config.toml
n_layer = 10
d_model = 512
n_head = 8
n_kv_head = 8
head_dim = 64
d_mlp = 1344
vocab_size = 32768
activation = "swiglu"
norm = "rmsnorm"
norm_place = "pre"
norm_eps = 1e-05
positions = "rope"
rope_base = 87700.0
rope_fraction = 1.0
qk_norm = false
attn_scale = 0.125
bias = "none"
tie_embeddings = false
parallel_block = false
init = "uniform"
init_std_qkv = 0.0208
init_std_o = 0.00465
init_std_up = 0.0208
init_std_down = 0.00465
init_out_by_depth = true
optimizer = "muon_variant"
lr = 0.00998
beta1 = 0.95
weight_decay = 0.015
lr_head = 0.00638
warmup_steps = 200
schedule = "wsd"
decay_fraction = 1.0
decay_shape = "cos"
final_lr_fraction = 0.0
batch_tokens = 131072
seq_len = 1024
doc_mask = false
train_tokens = 1766000000
steps = 13474
dataset = "wikipedia_en"
MLP neurons of a small language model. Each row is named by its layer, matrix (down: output weights) and neuron, and shows model dimensions 368-463. Each number is 500 + 25 x the weight over its row's rms, rounded and kept within 0 to 999. Numbers have three digits each. A neuron's up and down rows have the sign that makes its largest values positive.
After each neuron's rows, "raises" lists the tokens whose logits its output raises most directly, leaving later layers aside.

L7.down673:454477499521498501518477465487509430465535517524492474520496478493471504490474518551479496488510488485453444495509533490530500488510502533497502516536466482507518488487441545492511479511486515463483492478492452489507536522504454517484477503495510514536509527477490541483526503499488516493
raises: "000", "-in-chief", "hurst", "0,000", "atics"

L7.down35:482512458476480491532477527476513523476472488479499509537503509522491492512499496458506496465501484530458523477500544484539474529504545512484481480512484467535489479528500505544523497509475553507489506512491486514548514499474515548445517469548525470512487475531496463524538503507464460520
raises: "pect", "owing", "eter", "ue", "ped"

L3.down407:493516450440504532487527496498511492473517514501466496501506486535463502554492520505538479505501536457461517517488478470497516552546531497499504484501510476473508474515531475524488506503497496446517503487476556490498525494459470518506540513466498478571544530526497498504546514499508525489
raises: "ing", " history", " problems", "ings,", "ed"

L7.down836:511453478461497503478460495491545485473523508520537502495520524479476451508518537498527477467504498527466484526518469527509514531485555550471483488507538527517485504470528579509466496548510459526529516565498531509483476514506501474473495482527471496481493483471538537503467500501467503550
raises: "gress", "duction", "duced", "cept", "place"

L7.down152:510517523480524507485510505494471542530465501508552486533535467526507521497546484514512500505467531456526474507539528468508524502510497537527489492491535506506494505441551511419556500517519505518536527468469463454471549572480524531497509441503501500491481496448521521503534501534511544540
raises: " that,", " that", " whether", " how", "aring"

L7.down757:481490510531534472529470486550499463485507513536504497495530492543527508505442499555475456473510515489477513439496477520519498513513452510493507500491502501506503533515471513468484489502523519528452505556469509502534498516502509496474516503545527467487489566536514513463499490514545511468
raises: "ates.", "ates,", "ctor", "ee", "ity."

L7.down708:495494484484441510487467473517492456512487501516512464497497499504532458502466478473492520517517522503543502489538546486502521472489512543522505511480516510478528511512516505487521551592492534476527512506539498470498498540478492530527507516490527486504527501495515486500485518504532508491
raises: "s'", "s\"", "th,", "s;", "ite,"

L7.down738:520455523456518470490482512524543551500521454501469456497462494516517478472470512481472504476498550518474497516511517471501506499500486462498500460504503480524496482506507486504503525530544506540523534511541554505538475497485490519482516472504522480469488483480508510484497492514511484491
raises: " continues", " is", " belongs", " these", " appears"

L7.down952:497491548497513547482518477480464476496560536525515530511504521560487493506503560517493517489504508504484554510487494533494506441507494465449499512481486494515498517512512519476486440492505521509538489518518522521500497552509510482542471483502527492511517502537482508496521483539537549500
raises: "-w", "-s", "-ch", "-h", "-g"

L4.down443:550439517483503516525490505520511467490465498482534506520483498491530512523488484499540463551478517482506534483517509525517471474498458514483529532483502492542502496538499560509540471504491477463479505489515454489504574499504472490506483538533511490509482502528543480479475514490456530535
raises: "ter", "es", "otten", "esh", "ter,"

L4.down109:506516476484505567492477512510504512525500511492484483527494506547499528515493458526458513484491511497480543524498472480491528508474450510498476500500524484536528481466502524472507477487514440489505476492492497525488488501505518454504497497515500480486538539490554510504508478523498549494
raises: "4:", "1.", "5.", "9.", "6."